python train.py --intermediate_size=448 --learning_rate=0.01 --doc_mask=true --dataset="wikipedia_en"
MLP neurons of a small language model. Each row is named by its layer, matrix (gate and up: input weights; down: output weights) and neuron, and shows model dimensions 0-127. Each number is 50 + 10 x the weight over its row's rms, rounded and kept within 0 to 99. A neuron's up and down rows have the sign that makes its largest values positive.
Before each neuron's rows, "fires on" lists the tokens most often at its 100 highest values on Wikipedia text that the model never trained on. A number after a token or word is its count.

fires on: "–" 54, " |" 15, " were" 4
L5.gate290:37 64 53 43 39 51 54 37 50 26 42 43 41 55 54 59 36 56 50 52 37 43 29 45 40 45 58 59 53 47 44 59 48 37 41 45 40 54 37 47 50 22 44 44 67 48 61 63 54 46 55 49 65 66 46 65 51 47 40 56 56 52 40 45 60 60 44 50 59 41 67 36 63 47 44 52 51 58 57 64 48 48 57 55 51 58 35 51 40 48 54 50 48 53 41 57 56 61 58 49 56 47 31 61 56 56 61 43 38 63 54 55 52 41 49 45 50 39 37 56 55 62 31 38 60 30 41 53
L5.up290:48 65 43 61 46 43 46 46 41 68 47 32 69 50 57 55 37 69 57 46 36 49 45 45 59 58 46 54 61 36 46 55 40 38 45 41 52 56 47 45 55 53 45 33 72 45 58 56 43 47 53 32 59 74 40 62 50 55 57 58 52 60 70 50 57 48 41 35 55 61 56 46 40 43 38 61 51 73 50 39 26 47 58 39 58 48 54 52 46 48 57 40 43 47 49 54 50 67 60 41 51 42 49 50 45 56 60 41 59 49 42 36 61 43 68 39 44 44 30 39 40 51 39 30 54 59 51 53
L5.down290:55 48 23 49 36 62 52 55 37 64 48 46 55 66 48 47 64 48 53 51 34 57 52 48 41 58 57 39 52 45 49 54 57 57 49 54 40 51 50 52 78 48 54 69 53 62 42 60 39 34 49 77 36 46 43 61 53 45 65 38 48 51 44 49 51 38 47 48 42 65 51 35 52 45 43 46 56 58 50 49 48 62 30 46 54 44 35 38 49 48 40 45 55 54 57 45 70 31 43 60 46 56 44 36 30 51 45 43 47 58 61 52 53 39 54 64 43 52 54 61 40 48 69 64 47 56 43 41

fires on: " |" 32, ":" 9, "ac" 8, "er" 4, "." 4, "|" 4
L7.gate264:37 55 52 40 39 40 52 45 57 61 44 52 68 35 44 56 41 53 51 56 45 65 53 59 62 46 59 67 52 56 46 41 33 50 48 35 50 49 50 51 66 38 53 47 55 54 36 45 61 40 77 52 36 67 47 60 50 52 33 55 46 53 54 42 49 69 45 42 50 54 57 46 57 63 55 56 35 54 50 50 47 55 28 52 47 48 44 54 50 48 63 45 52 29 35 31 41 48 51 53 43 43 33 60 51 78 56 43 56 71 57 50 50 43 54 49 56 24 54 55 51 48 34 56 55 52 52 44
L7.up264:54 33 35 41 36 57 42 42 44 50 63 55 47 43 53 58 56 34 32 42 46 61 43 38 36 50 57 51 54 45 39 45 41 55 35 63 51 43 53 50 56 34 55 49 52 52 59 68 66 68 73 42 49 51 44 70 55 51 38 44 32 62 58 45 40 74 41 48 33 52 49 53 57 61 34 68 38 64 63 42 48 55 59 49 63 37 55 63 59 54 67 50 53 48 51 39 42 52 64 42 39 37 34 64 44 55 33 39 61 60 66 55 32 50 50 39 58 40 44 45 31 51 41 45 53 45 68 48
L7.down264:51 51 46 52 42 54 51 45 36 59 62 70 50 57 55 45 62 33 46 48 63 52 36 45 32 38 53 45 57 50 55 53 60 49 60 45 48 69 64 46 46 56 51 37 48 48 61 61 52 54 30 40 48 40 37 50 48 51 75 49 57 49 44 48 75 25 59 41 39 55 60 47 34 42 62 68 50 53 47 54 61 35 54 65 58 58 52 44 47 60 44 61 56 46 68 60 59 52 46 57 45 67 60 40 70 44 43 70 40 52 38 58 65 43 53 39 38 76 61 50 57 53 60 66 36 47 50 57

fires on: "ain" 19, "ern" 11, "ly" 11, "el" 10, "us" 9
L2.gate34:56 46 43 60 56 58 58 50 45 54 36 24 55 57 48 29 57 53 43 48 34 44 51 60 45 55 57 47 47 55 51 63 56 43 49 54 61 41 37 59 43 73 31 57 61 57 68 71 60 53 41 41 32 45 50 54 54 40 41 56 55 54 43 35 30 44 61 06 52 40 39 38 47 57 70 55 49 67 41 47 53 49 50 50 45 66 54 52 49 53 54 46 39 55 46 53 55 55 47 69 62 48 54 50 51 59 53 42 51 63 58 47 48 47 30 47 41 60 51 57 67 47 27 52 33 45 51 52
L2.up34:48 44 60 50 41 57 61 51 57 44 40 33 49 34 58 64 50 57 51 57 55 50 37 49 73 49 55 59 53 54 29 45 47 56 64 44 51 28 42 43 41 48 53 54 37 46 40 67 58 78 53 40 49 45 54 61 45 69 48 33 45 59 51 51 36 56 54 31 49 23 59 28 56 51 41 66 39 49 44 47 59 62 35 49 51 59 58 61 62 51 44 58 57 59 75 45 69 45 52 39 62 51 45 35 44 47 62 59 39 59 49 48 75 58 48 58 51 35 45 60 43 46 58 52 30 46 48 52
L2.down34:44 50 36 62 60 54 66 57 38 70 51 42 52 62 46 54 49 52 43 50 71 64 54 47 49 56 45 64 50 54 43 31 57 57 51 42 32 69 62 68 43 73 60 39 50 60 46 48 59 39 45 42 46 71 43 55 43 46 48 53 53 44 71 73 57 49 46 71 57 44 57 70 63 67 44 51 44 47 53 59 56 48 58 61 64 54 41 47 57 47 65 48 35 41 63 46 38 52 65 53 40 37 46 52 66 43 41 53 44 51 54 35 43 59 50 48 60 61 45 40 37 47 57 47 51 69 44 42

fires on: " he" 25, " a" 21, "qu" 9, "g" 5, " an" 4
L7.gate121:30 50 51 46 53 56 51 47 60 66 57 65 65 23 50 43 36 59 55 56 65 57 56 57 50 52 53 48 54 35 22 55 52 56 56 45 66 30 38 66 44 29 50 51 61 62 44 71 60 48 56 47 40 46 43 40 55 51 57 48 54 61 42 36 48 52 45 58 47 48 62 49 56 64 52 38 57 64 62 48 46 59 51 47 36 24 46 46 49 67 43 59 36 46 40 50 45 46 55 30 45 70 50 65 40 62 48 47 44 31 53 34 52 47 49 54 61 54 64 58 42 43 52 66 22 45 39 56
L7.up121:65 53 50 48 54 60 40 54 59 45 51 48 64 45 37 47 57 61 70 49 63 39 57 66 44 27 44 57 45 50 25 53 72 62 40 49 47 46 44 62 50 45 58 44 39 51 80 76 67 65 45 61 55 50 50 59 62 64 54 34 43 53 57 44 53 37 58 44 40 40 52 58 48 57 40 61 65 55 57 57 61 57 40 37 47 21 59 64 37 62 55 56 47 43 36 55 58 63 65 61 50 53 39 67 48 53 41 71 54 55 64 47 53 59 42 42 58 53 48 60 42 35 56 66 50 31 56 45
L7.down121:48 35 35 34 60 56 42 38 56 54 52 71 66 36 59 45 52 43 45 41 38 36 44 36 35 45 31 46 46 43 63 52 54 58 44 55 55 49 48 57 65 45 66 49 60 50 60 58 44 42 52 46 41 43 48 43 48 58 58 20 54 45 45 50 51 60 53 56 45 43 50 54 60 59 59 47 64 49 38 32 37 50 63 43 31 52 36 40 48 54 42 52 44 40 47 50 44 52 44 61 52 61 68 45 38 45 62 44 57 41 53 34 60 52 56 68 40 31 52 61 57 55 52 53 52 57 51 47

fires on: "t" 32, "st" 18, "ft" 10, "St" 10, " St" 6, " st" 5
L4.gate30:38 36 44 46 47 62 49 43 62 69 42 53 54 47 58 40 40 40 74 47 38 56 35 44 72 43 49 63 31 49 77 58 51 50 65 56 42 37 54 58 47 48 52 49 47 65 56 49 47 42 49 61 37 39 41 25 56 57 44 50 35 51 60 49 39 44 40 52 49 50 62 43 47 44 34 39 51 46 37 61 53 71 43 48 42 45 49 48 56 62 46 55 53 65 39 55 40 38 46 61 36 28 50 70 51 49 52 55 52 52 34 50 60 43 54 45 52 67 55 76 50 66 45 40 37 51 47 39
L4.up30:47 59 27 53 28 44 46 64 48 59 44 57 58 80 71 61 43 46 57 60 55 57 49 47 40 47 59 43 44 46 53 65 54 56 50 59 60 41 40 49 51 50 50 46 25 55 40 45 72 35 59 66 57 50 46 36 51 51 48 46 42 57 51 48 53 33 34 68 38 52 59 49 46 62 65 37 52 62 24 42 53 64 43 46 60 37 47 64 61 40 37 57 45 59 65 47 65 46 54 63 63 55 42 48 56 45 44 34 51 58 51 58 49 56 65 53 35 44 50 52 51 39 57 52 48 43 56 53
L4.down30:48 35 42 30 37 63 47 25 40 70 54 46 29 56 41 53 66 49 32 48 56 42 50 59 42 42 53 47 34 42 42 32 44 48 41 47 53 48 60 62 55 66 64 65 50 54 31 37 57 54 46 54 48 42 29 45 53 56 31 44 39 45 43 37 32 52 34 56 39 45 68 36 32 59 41 34 44 55 51 56 43 65 39 51 41 51 49 41 43 46 56 52 44 68 50 46 46 53 40 52 62 47 51 63 52 50 63 60 44 55 35 62 50 30 36 35 44 51 58 53 49 61 60 51 41 36 50 51

fires on: "ac" 23, " he" 15, "g" 12, "ou" 10, "e" 9, " we" 6
L5.gate228:49 55 34 58 47 35 52 64 65 51 59 77 50 37 55 49 43 53 53 41 51 50 41 54 51 66 35 33 42 52 58 57 38 61 48 52 63 44 61 40 61 38 50 41 51 48 52 54 32 23 51 58 35 52 46 49 56 53 34 57 56 62 38 52 36 47 38 31 59 38 34 51 58 30 45 42 52 57 48 52 51 53 55 47 47 27 64 40 56 47 50 41 45 43 68 59 42 53 40 54 35 55 63 46 38 52 53 62 53 69 65 39 54 57 58 51 67 26 42 65 55 45 48 47 31 51 55 49
L5.up228:69 62 48 44 37 28 50 43 46 46 49 75 51 38 49 73 62 53 49 52 53 36 37 60 49 42 39 49 38 47 48 69 56 49 58 38 50 32 63 37 49 58 51 42 50 39 53 59 57 58 42 53 56 59 51 56 64 65 31 43 31 39 40 48 45 46 61 49 50 45 42 55 51 43 53 41 48 57 37 49 72 49 53 50 63 46 35 74 57 46 58 40 54 46 66 41 66 65 35 45 48 56 61 40 43 28 54 64 67 55 55 45 53 54 62 48 53 56 46 46 56 50 43 53 61 43 51 52
L5.down228:49 63 43 35 58 46 56 40 34 54 50 55 57 43 61 43 41 46 62 44 52 56 38 46 65 48 33 55 56 65 39 38 56 45 55 59 55 41 47 49 51 52 31 36 65 36 50 45 65 60 59 59 51 56 35 65 53 55 40 59 37 67 49 48 43 38 54 68 23 43 58 58 47 59 26 52 42 74 29 40 58 57 45 60 45 51 63 59 45 58 46 55 39 39 59 46 48 47 55 56 54 52 43 63 51 44 68 46 51 45 57 37 53 39 46 67 55 46 66 58 46 46 31 60 43 50 51 55

fires on: " St" 37, " st" 17, "." 13, " be" 10, " ph" 8, " can" 4
L7.gate194:40 44 48 54 50 61 49 52 71 55 45 48 45 58 39 34 52 58 49 55 52 54 57 40 60 57 56 47 29 10 57 57 55 41 62 40 49 58 54 71 49 45 53 46 66 55 35 42 42 45 33 40 38 23 50 39 65 57 50 53 61 40 59 48 62 45 35 45 29 46 65 55 28 55 54 33 52 51 27 50 57 56 58 39 53 52 54 57 56 59 48 52 53 55 64 34 55 48 47 57 61 42 31 35 24 34 59 57 63 34 39 40 57 54 68 50 62 52 50 47 51 48 56 62 52 42 46 50
L7.up194:41 65 45 56 46 72 41 37 51 61 55 60 58 42 60 43 46 45 47 66 55 58 53 52 48 50 54 44 38 30 65 36 59 30 51 43 46 43 38 52 43 39 57 70 37 26 41 39 42 44 53 46 46 72 52 49 58 50 47 45 51 56 41 51 55 54 66 54 50 52 57 59 52 62 64 39 50 56 45 50 44 55 59 60 47 50 42 61 63 37 52 58 48 63 52 48 70 36 53 49 42 46 56 42 57 29 51 45 37 60 44 62 78 46 44 44 36 32 42 39 52 37 49 60 62 49 39 50
L7.down194:35 53 35 35 35 66 45 46 47 53 66 37 56 60 30 59 45 54 53 59 41 63 36 50 64 39 39 46 64 31 41 55 62 47 45 43 38 48 51 70 48 54 47 49 31 48 41 49 57 51 62 49 42 27 49 52 41 51 50 52 36 50 53 43 55 65 53 67 50 44 64 39 65 34 52 38 41 55 44 37 49 47 54 46 49 57 41 40 69 40 49 39 30 56 45 63 46 60 49 35 54 47 54 45 63 46 53 49 71 47 65 38 66 60 49 59 58 44 58 39 58 39 26 46 55 53 45 55

fires on: " |" 29, ":" 18, "hel" 7, "ass" 5, "ill" 5
L4.gate249:52 52 56 64 59 43 66 43 46 41 50 44 68 46 51 44 48 66 55 55 47 46 36 68 31 49 49 54 35 57 49 42 50 45 64 41 47 70 18 51 44 22 36 43 60 48 53 60 57 58 63 43 66 42 51 57 52 51 37 60 48 62 41 57 54 65 43 51 46 44 67 44 44 46 42 53 54 39 70 62 54 40 49 61 55 54 53 54 53 54 62 48 55 47 50 57 59 37 46 54 48 37 65 46 46 62 52 33 57 61 41 47 73 51 63 40 34 61 63 50 64 63 47 52 50 38 67 64
L4.up249:52 51 29 75 50 47 69 67 43 51 57 42 55 43 35 40 40 63 34 59 48 57 50 54 38 50 59 83 48 52 34 51 64 57 56 49 62 34 48 48 39 48 54 40 56 47 47 55 37 47 62 41 45 58 34 62 51 38 57 78 62 49 44 45 46 20 50 39 55 65 43 38 59 50 41 62 56 42 62 51 50 50 45 56 51 51 52 31 66 38 62 46 64 46 67 47 54 36 40 64 59 44 37 64 41 59 47 54 32 45 44 55 58 59 45 44 40 53 49 54 50 41 46 47 61 45 49 45
L4.down249:42 31 45 38 57 43 59 55 49 60 57 33 40 48 51 61 66 41 26 51 39 38 50 41 36 35 68 45 60 43 54 31 38 55 39 36 41 54 42 58 42 39 51 54 35 33 60 43 50 55 56 54 52 52 37 67 42 57 41 36 56 64 47 40 44 40 53 27 50 38 47 71 60 51 60 42 49 51 48 45 48 45 48 51 49 37 48 55 44 33 62 47 69 58 38 65 55 49 45 47 59 66 38 47 59 57 68 45 45 46 61 64 57 51 38 60 41 67 36 54 71 42 51 67 37 38 59 54